{
  "num_hidden_layers": 16,
  "hidden_size": 320,
  "num_attention_heads": 15,
  "num_key_value_heads": 1,
  "head_dim": 32,
  "intermediate_size": 832,
  "vocab_size": 4096,
  "hidden_act": "swiglu",
  "norm": "rmsnorm",
  "norm_place": "pre",
  "norm_eps": 1e-05,
  "positions": "rope",
  "rope_theta": 10000.0,
  "rope_fraction": 1.0,
  "qk_norm": false,
  "attn_scale": 0.177,
  "bias": "none",
  "tie_word_embeddings": false,
  "parallel_block": true,
  "init": "normal",
  "init_std_qkv": 0.0232,
  "init_std_o": 0.0,
  "init_std_up": 0.0232,
  "init_std_down": 0.0,
  "optimizer": "adam_variant",
  "learning_rate": 0.0011,
  "lr_mult_qkv": 0.5,
  "lr_mult_o": 0.694,
  "beta1": 0.9,
  "beta2": 0.95,
  "lr_head": 0.00459,
  "max_grad_norm": 1.0,
  "warmup_steps": 361,
  "schedule": "wsd",
  "decay_fraction": 1.0,
  "decay_shape": "linear",
  "final_lr_fraction": 0.1,
  "batch_tokens": 65536,
  "max_seq_len": 256,
  "doc_mask": true,
  "z_loss": 1e-05,
  "train_tokens": 316800000,
  "max_steps": 4834,
  "dataset": "wikipedia_en"
}
MLP neurons of a small language model. Each row is named by its layer, matrix (gate and up: input weights; down: output weights) and neuron, and shows model dimensions 48-175. Each number is 128 + 24 x the weight over its row's rms, rounded and kept within 0 to 255. A neuron's up and down rows have the sign that makes its largest values positive.
After each neuron's rows, "raises" lists the tokens whose logits its output raises most directly, leaving later layers aside.

L12.gate382 [178 144 139 142 128 149 139 160 103 127 131 147  91 107 192  97 130 112 134 115 146 181  91 115  95 101 117 113 109 174 115  90  85 129 171 120 160 106 115  97 135 122 101  60 143 121 117 146 116 111 123 162  93 154 123 121 128 166 129 186 143 108 140 137 127 114 135  95  97 141 134 115 103 121 123 110 127 135 124 103  90 123 139 123 156 137 131 164 157 154 147 160  97 113 119 102 133 136 117 137  90 134 108 128 153 145 129 120 142 106 113  96 173 114 123 131 128 144 115 136 130 116  81 145 150 164 108 169]
L12.up382 [147 126 125 143  91 138 130 138 123 172 125 134 109 137 147  97 171 129 132  89  96 124 120 140 125 118 153 117 122 145 152 138 120 116 155 150 115  80 108 153 123 112 147 140 164 112 118 137 141 113 162 210 152 108 113 176 153 100 118 156 131 130 157 128 123 163 111  94 114 143 161 130 109 133 151 147 122 104  94 106 130 181 114 124 139  83 133 149 169 154 100 121 108 140 145 132 151  95 148 136 116 118  69 102 125 141 133 130 109 112 128 117 180 113  91 139 123  92 124 126 113 109 139  88 129 141 131 136]
L12.down382 [139  70 157 156 121 118 118 149 143 124 161  90 154 131 126 167  78 123 116 140  90 122 151  83 155 171  99 176 131  89 105 132 156 153 118 110 152 160 167 130 117 119 189 139 119 131 126 131 102 145 143 131 108 134 140  87 115 141 123  95 133 144 107 108 108 130 115 165 132 119 128 154 150 122 112 131 120 125 138 165 115 129 131 129 132 159  96  62 105  99 131 130 162 151 125 147 136  93 121  89 143 146 172 116 139 105 142 131 125 112 115 130  89 156 128 137 137 141 121 135 110 149 119 110 102 116 142 119]
raises: "7", "9", "3", "2", "8"

L12.gate37 [162 154 148  93 137 146  91  86 147 167 131 166  99 149  93 155 137 137 155 147 102 128 172 144 118 114 123  68 132 138 103 102  80 137 110 118 146 107 113 130  72 141 147 163 133 118 158 135 107 150 177 114  97 148  61 118  93 108 118 111 135 162 144 103 109 135 143 135 149 114 126 108 128 105 124  91  97 139 152 153 146 167 158 146 147 104 130 139 157 126 141 122  93 132 117 137 157 154 129 155 107 142 153  86  84 112 150 152 148 133 121 151 131  95 117 145 136 112 126 148 139  96  81 132  99 116 162 119]
L12.up37 [110 141  98 117  85 117 136 128 143 108 122 100 126 128 131 139 119 133 175 154 110 136 183 157 120  93  96 129 131 174 114 130 137 125  99  67 144  73 125 141  99 103 176 150 144 117 147 100 169 109 132 132 118 134 155 120 138 166 102 126 128 141 158 129 136 137 143 145 111 127 124 113 122 132 122 103 145 134 158 151 128 141 142 127 106 120 122 133  76 106 194 125 113 141 100 121 100 101 110 140 110 157 107 115 118 122 167 105 102 128 106 116 107 127 128 113  90 137 156 169 137 155 115 136 143 126 143 120]
L12.down37 [174 131 159 115 148 123 116 103 108 120 111  93 109 115  78 129  99 132 141 105 169 122 140 156 108 172 127 114  97 138 108 117 109  91 155 151  96 126  78 113  93 110 132 104 111  98 109 171 142 165 126 145 132 105  94 131 173 120 114 123 156 114 148  81 103 107  90 100 100 148 137 125 111 129 102 122  71 181  90 124 145 184 101  98 126  88 105 142 134 146 134 138 112 142 145 122 126  91 103 120 105 106 119 134 124 141 126 133  92 131 160 166 108 126 132  99 112 128 162 159 107 159 104 181 136 127  92 136]
raises: "en", "ver", "e", "van", "ve"

L12.gate279 [128 123 122 147 139 178 103 132  64 138 114 118 149 149 132 161 122 137 129 115 152 123 115 100 150 138 119 116 129 114 135 109 142  91 122 108 150 156  96 130 140 134 141 166 185 161  93 139 133 150 122 115  75 139 106 129 113 125 141 101 178 129 112 152 150 118 165 118 186 138 108  84 131 113 117 119 114 157  97 141 158 114  99  93 116 150 124  94 153 144 124 140 135 101 159 173 135 144 160 143 149 118  90 120 114  88 133 151 131 136 201 112 109 132 179 137 116 141 136 116 102 141 162 119 129 159 127 126]
L12.up279 [123 117 133 133 171 162  80 126 126 103 116  97 140 115 149 147 125 131 166 119 128 157 119 100 145 122 114 122 152  91 121 139 126 113 142 114 160 113  66 163 107 146 139 101 129 153 152 114 163 109 131 141 163 130  84 143 126 107 133 112 163 112 132 135 153 126 155 115 200 135 161 142 134 135 169 119 134 121 133 153 141 119  92 101 125 143 136 114 144 162  97 177 116 115 160 161 150 155 172 142 159  77 129 123 101 129 133 185 102 168 161 119 150 147 143 148 136 156 107 168  98 118 116 113  93 130  77 143]
L12.down279 [111   0 115 143  92 136 106  84 151 123 153 133 121 148 116 118 157 141 112 120 112 154 134 137  97 140 147 117 135 129 114 122 148 130 114 120 119 119  92  97 128 155 134 112 189 125  85 122 133 144 140 134 114 147 145 121 101 116 107 126 156 109 111 102 125 139 156 124 143 154 117 123 114 142 141 131 131 148  75 134 118 110 111 141  94 143 145 101 176 126 142 129 114 147 143 132 131 140 155  92 132 146 103 109 105 115 134 130 109 151 137 142 110 107 151 136 119 112 142 127 132 110 116 105 113 115 147  82]
raises: "|", "O", "L", "M", "I"

L12.gate729 [101 139 113 148 106 138 134 118 169 105 128 150 145 133 131 132  98 122 149 139  94 139 104  93 125 133 184 113  98 147 122 121  94  77 138 117  87  95 153  98 123 139 100 155 107 113 104 130 137 179  94  92 155 137 116 122 139  96 128 114 136 111 101 133 144 112 111 113 105  77  79 114 152 145 115  89 124 163  89 110 119 128 182 160 141 124 161 152 163 154 101 130 149 111 116 143 101 106 142 147 140 139 141  97  85 148 124 117  92 136 134  95  89 129 106 120 107 142 156 136  64 109 134 154 121 121 126 123]
L12.up729 [112 115 111 132 118 136 142 134 137 148 130 102 115 124 132 136 141 153 144 129 150 128 109  98 131 113 123 112 171 145  95 116 113  69 151  64  88 148 141 145 110 158 129 115 138  80 100 139 156 113 134 136 113 132 155 157 130 132 139 118 122 202 134 118 143 139 117 105  97 115 123  74 174 119 152 145 112 138 135 168 169 160 145 139 132 139  98 112 120 130 152 154 137 131 154 132 138 133 165 143 125 101  94 124 107 152 123 122 132 149 173 130 113 144 133 123 160  95  67 119  98 131  92 111 125 100 102 139]
L12.down729 [185  96 103 154  96 102 127 132 172 148 160 129 110 144 137 147 102 172 169 125  91 108 105 150 125  97 116 137  79 138 130 140 149 101 134  92 115 125 112  82 103 149 117 105 107 134 154 143 126 142 139 122 108 141 113 114 134 112 128 119 106 172 110 132 147 124 100 132 142 118 137 121 109 109 129 157  89 167 141 150 157 161 109 157 171 153 151 139  96 123 143  89 156 140 150 130 118 159 104  81 130 146 145 148 154 131 136 117 139 110  90 134 151 138 101 128 100 155 131 108 134 103 157 121 154 110 165 119]
raises: "ult", "ond", "ud", "rie", "rit"

L8.gate218 [117 145 123 101 144 129 198 129 129 158 123  73 101 129  82 155 100  94  88 147 124 131 146 115 125 146 108 169  99 158  96 113 157 117 113 146 100 127 109 105 143  80 140 116 145 135 105 148 139 158 127 138 160 117 137 142 134 159 125 115 141  90 129 151 118 109 115 153 141 133 115  73 148 135 132 159  93 174  92 124 146 110 102  84 131 156 129 101 135 129 111 163 125 107 108 106 116 146 148 145 146  96  90 153 115 181  97 130 112 125 173 137 126 136  96 108 132 131 136 136  92 126 114 126  95 115 123 145]
L8.up218 [133 124 121 110 147 137 112 124 142 115 114 137 116 150 102 129 138  80 167 101 148 163 160 101 142 167 108 158 122  93 154 121 151 144 152 113 126  97 105 104 123 130 169  84 140 138 139  92 123 130 134 118 144 103  98 147  90 123 136 175 142 116 158 164 163 138 109 129 155 187 142  89 126  90 146  90 116 141 136 143 137 154 130 162 127 152  91 137  78 155 152 152 109 104 190  78 133 172 142 177 126 126 118 158 124 101 144 145 100 139 112 158 121 113 127 170 106 138  84 156 101 105 159 109 163 167 101 130]
L8.down218 [126  80 166  84 113 148 167 122 103 129 125 138 164 110 138 139 103 114 118 154 129  96 161 122 154 176 137 139  90 149 191 137 146 136 142 138  98  93  82 123 142 114 151 109 138 158 111 158 108 141 146 108 136 115 147 115 110 101 137 123 158 123 118 147 182  90 131 134 150 152  97 134 126 123 139 148 158 147  73 147 157 140 106 102 113 156 154 127 161 152 136 120 134  90 139 145 144 132 164 100 136 105  88 146 126 158 145 139  72 116 142 135 141 157 108 118 139 153  96 110 140 138 117 142 144 134 117  97]
raises: "===", "==", "Spec", "Career", "===="

L9.gate521 [146 139 123 116 127 154 102 103 117  88 183 135 146 126 151  93 122 172 176 103 106 116 111 134 111 104 120 122 133 134 162 111  99 126 138 108  94 111 139 169 100  90 106 173 111 126 132  96 116 139 124 119 147 159 160  98 120 137 103 125 129 165 121 102 161 112 116 146 134  98 188  77 120 110 182 140 142 113 116 116  91 139 119 117 122 157 158 159 139 127  97 143  80  95 132 157 136 129 138 131 139 154 150 130 147 105 147 117 128 114 155 142  63 163 136  88 119 148  97 145  88 102 112 114 129 151 162 146]
L9.up521 [113 156 129 150 140 124 121 101 147 106 141 127 110 107  97 134 112  95 123 125 151 110 103  99 175 104 126 158 117 155 119 115 149 130 110  89 106 161 126 138 134  83 123 134 143 166 129 139 102 132 106  92 116  86 164 114 147 154 126 106 120  83 105 148 127 154 136 119 105 100 151 111 130 139  49 148 142 113 176 121 102 104 145 103  95  98 162  88 136 129 158 100 169 161 121  97  84 147 129 155 121 138 108 147 174  99 127 148 141  87 128 120  97 132 158 118 131 120 159 101 150 116 123 110 153 141 143 130]
L9.down521 [158 154 135 120 133 124 118 146 132 136 137 113 107 161 105 130 158 178 162 122 121 175 113 103  96 128 170 131 177 111 183 169 148 123 155 119 105 111 142 153 127 101 136 119 115 148  90  92 162 109 150 115 153 152 145 158 100 149 126 163 162 133 123 123 116  71 142 139 150 102 131 101  92  97 164 112 127 162 133 111 157 133 128 118 129 108 118 167 141 158 107 132 152 109  74 134 145 150 121 122 164 147 114 128 134 144 138 118 118 119 136 152 168 132 102 101 157 168  78 145 136 146 133 148 148 171 153 140]
raises: " they", " it", " there", "ince", " she"

L12.gate404 [107  99 103 144 139 134 146 141 143 142 118 104 124 114 162 135 115 124 150 138 105 145 127 113 115 119 106  88 139 104 164 127 134 112 136 124 150  84 124 130 149 128 143 129 147 140 122 152 107 154  97 123  63 122 104 149 107  96 120 117 190 126 113 185 151 121 141 114 158 135 145  70 112 159 174 132 149 173  91 126 144 123 124 141 156 152 150 131 142 148 139 137 118 127 156 111  92 169 151 121 133  55  90 124 120 115 177 121 129 174 152 135 109 143 166 128 173 168 120 143 121  93 177  95  93 161 111 102]
L12.up404 [125 116  96 145 151 152 159 125 121 152 118 128 145 107 128 180 158  94 140 108 147 124 143  82 116  92  69 149 142 130 133 111 150 137 123 149 132 122 115 138 104  99 109 166 135 152 137 157 122 126 135 131  78 136 173 124 115  94  94 122 143 126 122 157 155 125 146 120 160 101  97  87 126 143 159 141 136 151 117 143 145 123 119  71 102 164 100  89 145 118 116 127 127 132 122  89 100 113 157 161 171  89  91 114  94  77 153 127  83 126 141 114 108 144 124 153 140 150  98 111 120 130 161 132 185 143 102 105]
L12.down404 [ 87  84 106 116  88 142  93 107 131 122 167 132 127 149 109 131 136 143  93 136 133 153 132 122 147 161 149 135 124 137  98  95 136 149 123 125 149 151 101 102 138 158 157 126 181 166  68 138 120 130 121 135 118 166 152 143 115 115 113 121 150 101 117 118 141 130 131 122 148 184 119 101 117  86 124 149 142 119 108 146 153  97 118 140 114 125 129 104 172 118 152 144 132 128 174 140 154 127 124  80 147 143 130 126 133 146 131 114  99 175 131 151  97  86 162 121 146 138 147 126  93 128 155 113  76 138 124  73]
raises: "|", "A", "==", "===", "S"

L3.gate63 [114 156 162 127 114 105 114 164 146 140  90 124 105 116 161 116 102 162  98 124 127 166  93 141 150  84 147 118 148 151 152 144 163 109 114 130 167 119 126 140 129  99  93 111 165 130 111 133 136 139 134 131 139 130 141 140 137 151 152  87 136 139 145 143 139 117 147  72 108 117 149 127  74 161 118 149 145 130 125  80 135 161 104 136 122 123 147 126 166 179 129  95 103 164 127 113 164 111 150 139 138 126 113 125 151 124 120 151 143 105 124 145 157 108 153 142 145 106 100 127 169 122 151 153 149 135 133 146]
L3.up63 [138 159 119 135 112 121 143 169 119 152 117 107 105 153 169 106 126 164 124 115 134 160 114 160 113 135 167 151 111 184 141 118 128  85 154 104 146  80 123 115 153 119 177 171 135 139 173 187 126 116 138 175 107 171 116 171 135 124 151 136 149 157 155 146 125 141 148 116 105 141 133 106  80 125 136  96 134 146  95 134 171 146 147 103 170 116 122 124 152 144 124 152 137 136 126 118 139 116 136 136 129 102 115 114 149 115 126 123 183 149 143 154 151 110 174 113 132 108 115 163 154 132 127 155 113 160 157 153]
L3.down63 [123  79 125 131 141 148 121  98 146 119 162 137 152 106 101 125 131 103 144 125 129  78 129 124 145 105  98 111 154  78 119 159 134 159 101 147 106 160 113 130 109 140  76 116 110 123  83  82 123 123 108 112 152  69 145 104 123 127 113 124  99  94  94  90 129 109 119 123 144  80 129 132 186 139 138 144 105 105 158 117  95 101 114 132  71 155 139 123  93  98 122 101 133  97 123 163  87 157 118 133 130 157 163 141 111 125 155 120  81 112 121 114  79 118 123 171 123 162 153  88  91 138 124  95 134  98 104 102]
raises: "°N", "7", "6", "8", "9"

L9.gate500 [ 88  93 125 159 143 117 163 106 131 110 123 113 133 156 148 167 164 167 159 139 104 141 101 137 151  70 138 139 114 136  97  83 140  91 123 125  85 130  94 142 142 102 122 178 145 149 154 128 111 150 124 116 117 181 143  78 171 109 137 136 125 123 118 168 144 142 143 140 112  99 138  98 110 172  85 144 144 132 125 123 121 107 144 134 121 136 138 148 111 142 123 145 124 100 139 122 137 126 121 140 117 109 150  93 146  68 148 149 132  90  93 121 138 129  99  91 139 133 126 103 109 143 113 118 136 126 149 145]
L9.up500 [128 151  95 123 124 113 141  83  69 102 100  87 110 154 131 122  96 147 151 136 144 106 176 155 122  62 147  92 169 141 140 114 106 155 115  89  88 130 150 116 129 103 137 160 131 138 120  75 142 143 127  90 143 136 131 115 105 113 120 124  99 108 118  84  96 122 129 171 112 126 116 141 112 108 123 163 149 114 109 108  96 137 145 159 111 117 145 148 107 111 100 158  54  98  97 106  98 126 158 151 172  94  87 109 154 121 138 137 166 113 134 165 138 155 152  82  98 151 109 185 163 126  89  81 118 137 170 163]
L9.down500 [126 157 139 156 102 113 109 143 155 148 107 151 118 132 158 145 186 124 148 131 144 147 130 111 119 144 162 147 151 115 144 126 151 141 153 129  94  95  97 131  98  94 131 141 101 164 109  68 163 128 162 120 129 119 145 166 150 136 187 182 154 132 171 143 148  95 179 156 109 120 129 123 100 119 139 128 136 168 122 124 164 135 138 157 128 140  95 138 127 110  86 142  78 120 105 111  98 139 120 117 150 141 115 113 132  92 123 130 124 154 144 100 127 149  97 130 133 129 114 121  93 137 140 110 118 134 128 131]
raises: " she", " they", " he", " there", " most"

L12.gate57 [112 160 150 142 142 140 148 110 160 143 126 109 158 122 163 145 174 111 132 134 122 119 147 147 111  95 104 137 149 119 164 141 158 111 104 147 120 146 183 148 140 109 142 100 104 119 140 150 160 142 128  67  87 120 100 171 119 132  94  77 120 114 172 161 147 125 110  76 167 137  96  88 121 138 117 172 123 151 160  76 119  89 137  70 162 117 104 169  98 151 119 105 135 116 145 141 123 167 136 120  83 143 103 219 125  93 116  91  95  85 164 121 125 154 154 131 145 144 132  97 119 143 132 145 133 150 121 174]
L12.up57 [127 112 165 132 155 122 153 127 138 145 132 148 103 120 149 138 148 128 181 155  70 121 169 119 117 115  85 142 128 106 119 164 116  71 129 135 152 121 155 139 109 142 146 148 135 154 139 135 142  81 104  67 122 171 131  80 154 184 116  92 130 182  89 165 121  92 119 130 115  91 161 106 142 158 145 120 115 153 103 115 151 169 111 158 106 119 141 180 144 128 116 125 133 160  87 141 121  88  91 161 167 111 189 126 117 124 126 124 172 112 130 108 111 121 142 154 139 139 137 128 120 125 131 115 129  93 139 123]
L12.down57 [149 169 170 142 154 122  96 139 125 156 117 110 131 158 161 118 113 133 140 156 148 173 125 134 162 113 193 121 147 170 147 139 160 114 117 144 115 121 157  90 164 101 158 119 114 119 161 130 153 155 146 115 117 115 134 130 102 160  98 119 130 124 154 133 121 163  88 101 169 142 120 188 101 135 154 127 137 146 149 113 158 122 158  86 141  87 105 124 130 129 148  89 153 144 135 130 153 128 149 124  78 125 123  89 105  95  70 109 143 140 118 136 124 118 112 137 119 150 126 113 173 145 116 103 134 109 183 114]
raises: " become", " take", " include", " provide", " have"

L12.gate781 [107 146 130  94 120 142 145 137 168 125 148 149 149 129 106  99 100 128 152 117 152 121 136 100 134 128 166 131  76 141 176 134 105  96 138 113 115 129 135 137  98 199 126 140 129 111 119 142 148 120 114 106 126 126 152 134 141 114  95 152 181 109 109 139 152 141 120 141 143 107 113 142 111 131 129 150 119 120 111 176 139 142 114 136 115 124 148  81 176 120 126 119 129 152 112 114 145 125 127 179  97 124 130 141 104 146 167 126 109 127 141 120 140 126 148 139 146 113  90 106  63 102 115 146 143 115 110 138]
L12.up781 [113 134 108 155 120 121 106 129 151 157  93 100 119 144 133 149 140 144 162 139 130 164 128 122 122 157 124 135 142 141 141 114 116 165 110 110 108 189  87  97  98 126 136 171 104 103 141 116 165 112 160 131 119 126 143 117 184 146 117 110 135 135  89  99  85 132 164 139 138  70 117 128 111 138 116 154 104 162  92 121 131 141 121 110 117  70  91  94 121 136 127 124 132 143 165 167 139  96 146 155 103 172 149 116 107 114 112 135 167 109 122 128 108 184 144  95 128 138  97 117  75 135 105 113 119 100 164 123]
L12.down781 [137 153  84 150 114 128 122 104 182 113 147 153 102 113 112 101 127  95 130 128 147 146 128 127 142 132  95 101 130 118 109 151 133 161 153 161 108 138 124 105 109 147 138 139  65 116 122 132 179 152 137 169 155  98 127 145 138 154 125  97 168 168 133 110 123 149 147 100 137 148 118 117 111 114 127 166 101 198  98 140 119 156 127 143 136 111 109 114 154 129 146  78 115 132 175 133 143  47  99 122 106 144 127 119  82 142 126 117 148 115 110 120 137 151 131 151 151 127 120 135  99 135 128 123 125 148 147 107]
raises: "an", "une", "any", "ann", "ans"

L10.gate95 [102 122 131 117 169 140 170 146 151 130 139 163 100 165 146 140 154 135 123 144  97 105 113 128 148 136 119 148 144 134 162 146 113 107 142 155 126 135 144 117 127 158 148  77 125 142 124 125 150 107 135  76 156 106 111 156 107 171 105 146 116 175 100 158 127 124 102 157 127 138  76 105  93 166 110 110  97 101 115 106 101 110 106 174 154 114 115 194 141 147 130 173 119 154 165  85 103 172 143 155 128 108 109 147 127 135 141 146 144 149 128 112  88 108 149 140 146 129 128  98 124  83 100 112 138  89 122 116]
L10.up95 [141 138 138 126 133 149 117 142 135 114  81 112 105 172 138 178 127 128 143 129 110 150 162 123 105 158 104 177 111 120 149 110 144 132  81 103 146 121 187 121 135  91 136 145 106 119 133 149 123 114 138  87 111  99  84 115 149 127 121  64 129 129 102 176 109 136 109 121 120 167 136 118 139 136  91 118  96 161 124 105 107 149 155 140 134 122 111 167 168 124 159 141 107  88 152 129 105 141 116 134 154 134 180 159 102 131 143 156  70  94 147 143 157 125 145 111 140 119  89 138 130 166 149 132 130 136 126 113]
L10.down95 [105 145 117 154 100 148 127  83 135 121 149 141 111 119 134 136 159 134 133 136 132  96 133 140 191 146 184 136 205 135 111 166 166 123  91 135 163 111 158 147 156 131 134 129 157 129 142 148 139 148 130  93 151  97 118 161 122 163 137 128 113 145 136 148 149 117  85 117 150 114 139 132  79 123 124 121 111 140 147 118 128 116  93  95 127 102 133 172 113 119 134 115 146 117 111 134 162 124 162 106 134 163 109 135 130 109 109 117 131 123 124 128 112 117 135 122 134 139 133  89 177 138 101 131 150 120 167 126]
raises: " were", " include", " are", " have", "que"

L5.gate191 [111 139 152 129 124 155 151 150 109 150 123 115  67 144 145 118 125 136 117 100 100 111 122 133  99 104 164 118 117 188 143 105 118  97 145 132 162  94 142 119 132 121 116 122  96 100 156 178 121  95 132 166 112 130 118 124 145 163 116 153 130 162 167 165 127 118 141 100 139 145 118 126  92 116  93 109 126 148 107 104 141 154 129 123 167  83 146 129 184 146 114 148 110 137 143 140 116 104 143 144 127  92 107 146 150 149 149 101 182 163 151 134 150  80 137  97 127 101 136 124 106 105 103 133  95 154 122 151]
L5.up191 [129 110 139 145 116 109 137 164 120 149 112 130  99 137 137  85 115 136 141 156 127 139 101 150 153 136 147 133  99 153 121 123 137  90 172 128 106 142 150 158 159 128 159 131 112 142 118 143 124 100 173 140 145 116 170 142 125 166 134 137 119 108 101 134  97 130 134  77  85 108 140 146  74 147  99 158 128 105  98 134 149 104 129 103 105 113 158 157 157 174 111 149 149 135 119 103 130  66 149 122  96 126 112 175 127 149 116 143 125 121 122 134 151 110 120 121 157  91 102 144 145 138 106 166 160 102 146 138]
L5.down191 [142 103 113 153 131 119  84 127 141 114 170 131 178 122 103 134 140 115 127 172 188 137 120 131 163 176  98 131 144 113 139 137 158 133 102 140 100 159 132 129 132 131 157 126 135 163  91 100 158 124 130 111 137 129 129 135 133 104 127  86 141  89 103  96 128 112  97 140 130  72 143 141 172 166 178 143 128 128 130 131 111  84 117 109 103 154 109 134  92 119 136  91 153 115 102 112 104 137 141 115 131 153 123 133  99 112 124 179  99  90 111 113  78 184 138 161 129 137  95 119 124 128 126 122 161 114 125  80]
raises: "0", "\n\n", "9", "°N", "8"

L2.gate503 [117 137 135 152  98 119 138 143 106 137  77 116  99 120 172  90  76 156  85  98  95 124 134 149 115  94 152 118  96 149 164 133 112 119 153 121 171 108 125 101 163 131  86 141 163 119  93 128 127 144 166 121 150 126 107  73 131  88 118 114 119 125 169 130  96 136 167  98 107 131 120 131  81 132 124 141 130 106 124 110 140 138 132 137 126  60 155 102 156 157 110 115 148 170 121 123 116  94 198 145 137 136  82 158 119 147 146 133 127  96 121 129 146 120 118 148 149 123 126 106 144 147 135 129 137 170 131 120]
L2.up503 [151 140 176 162 128  92 121 161 123 139  89 159  83 124 172 116 128 162 133 126 166 118 133 141 116 118 160 139 113 165 138 133 144  95 144 109 136 102 143 146 114 104 162 113 135 122 127 153 130 130 124 197 125 174  89 166 129 159 133 155 135 140 139 147 145 127 141 106 129 123 135 118  92 146 123  94 117 157 108  98 191 165 145 119 144 115 133 128 163 177  87 128 105 152 134 146 136 138 121 151 104 125 104 136 149 146 151 108 172 112 139 144 136 114 157 128 141  85  92 135 152 126 119 138 117 161 100 120]
L2.down503 [127  61  81 114 121 173 136  92 137 123 160 113 166 144  87 145 144  99 127 146 127 155 112 113 146 142  90 112 138 100 102 110  94 156 120 147 104 168 113 124 150 167 146 124 112 150 125  98 105 116 125  85 138  67 150 101 126 124 115 128 135 131 121 135 113 127 108 148 135 126 130 140 178 111 126 138 133 121 140 133  73  79 136 130 104 154 137 131 117  84 163 118 172  83 129 119 107 145 118 121 128 120 153 103 124 112  98 151  91 134 111 122 117 144  82 162 121 161 155 128 100 146 117 114 124  89 152 141]
raises: "8", "9", "7", "6", "%"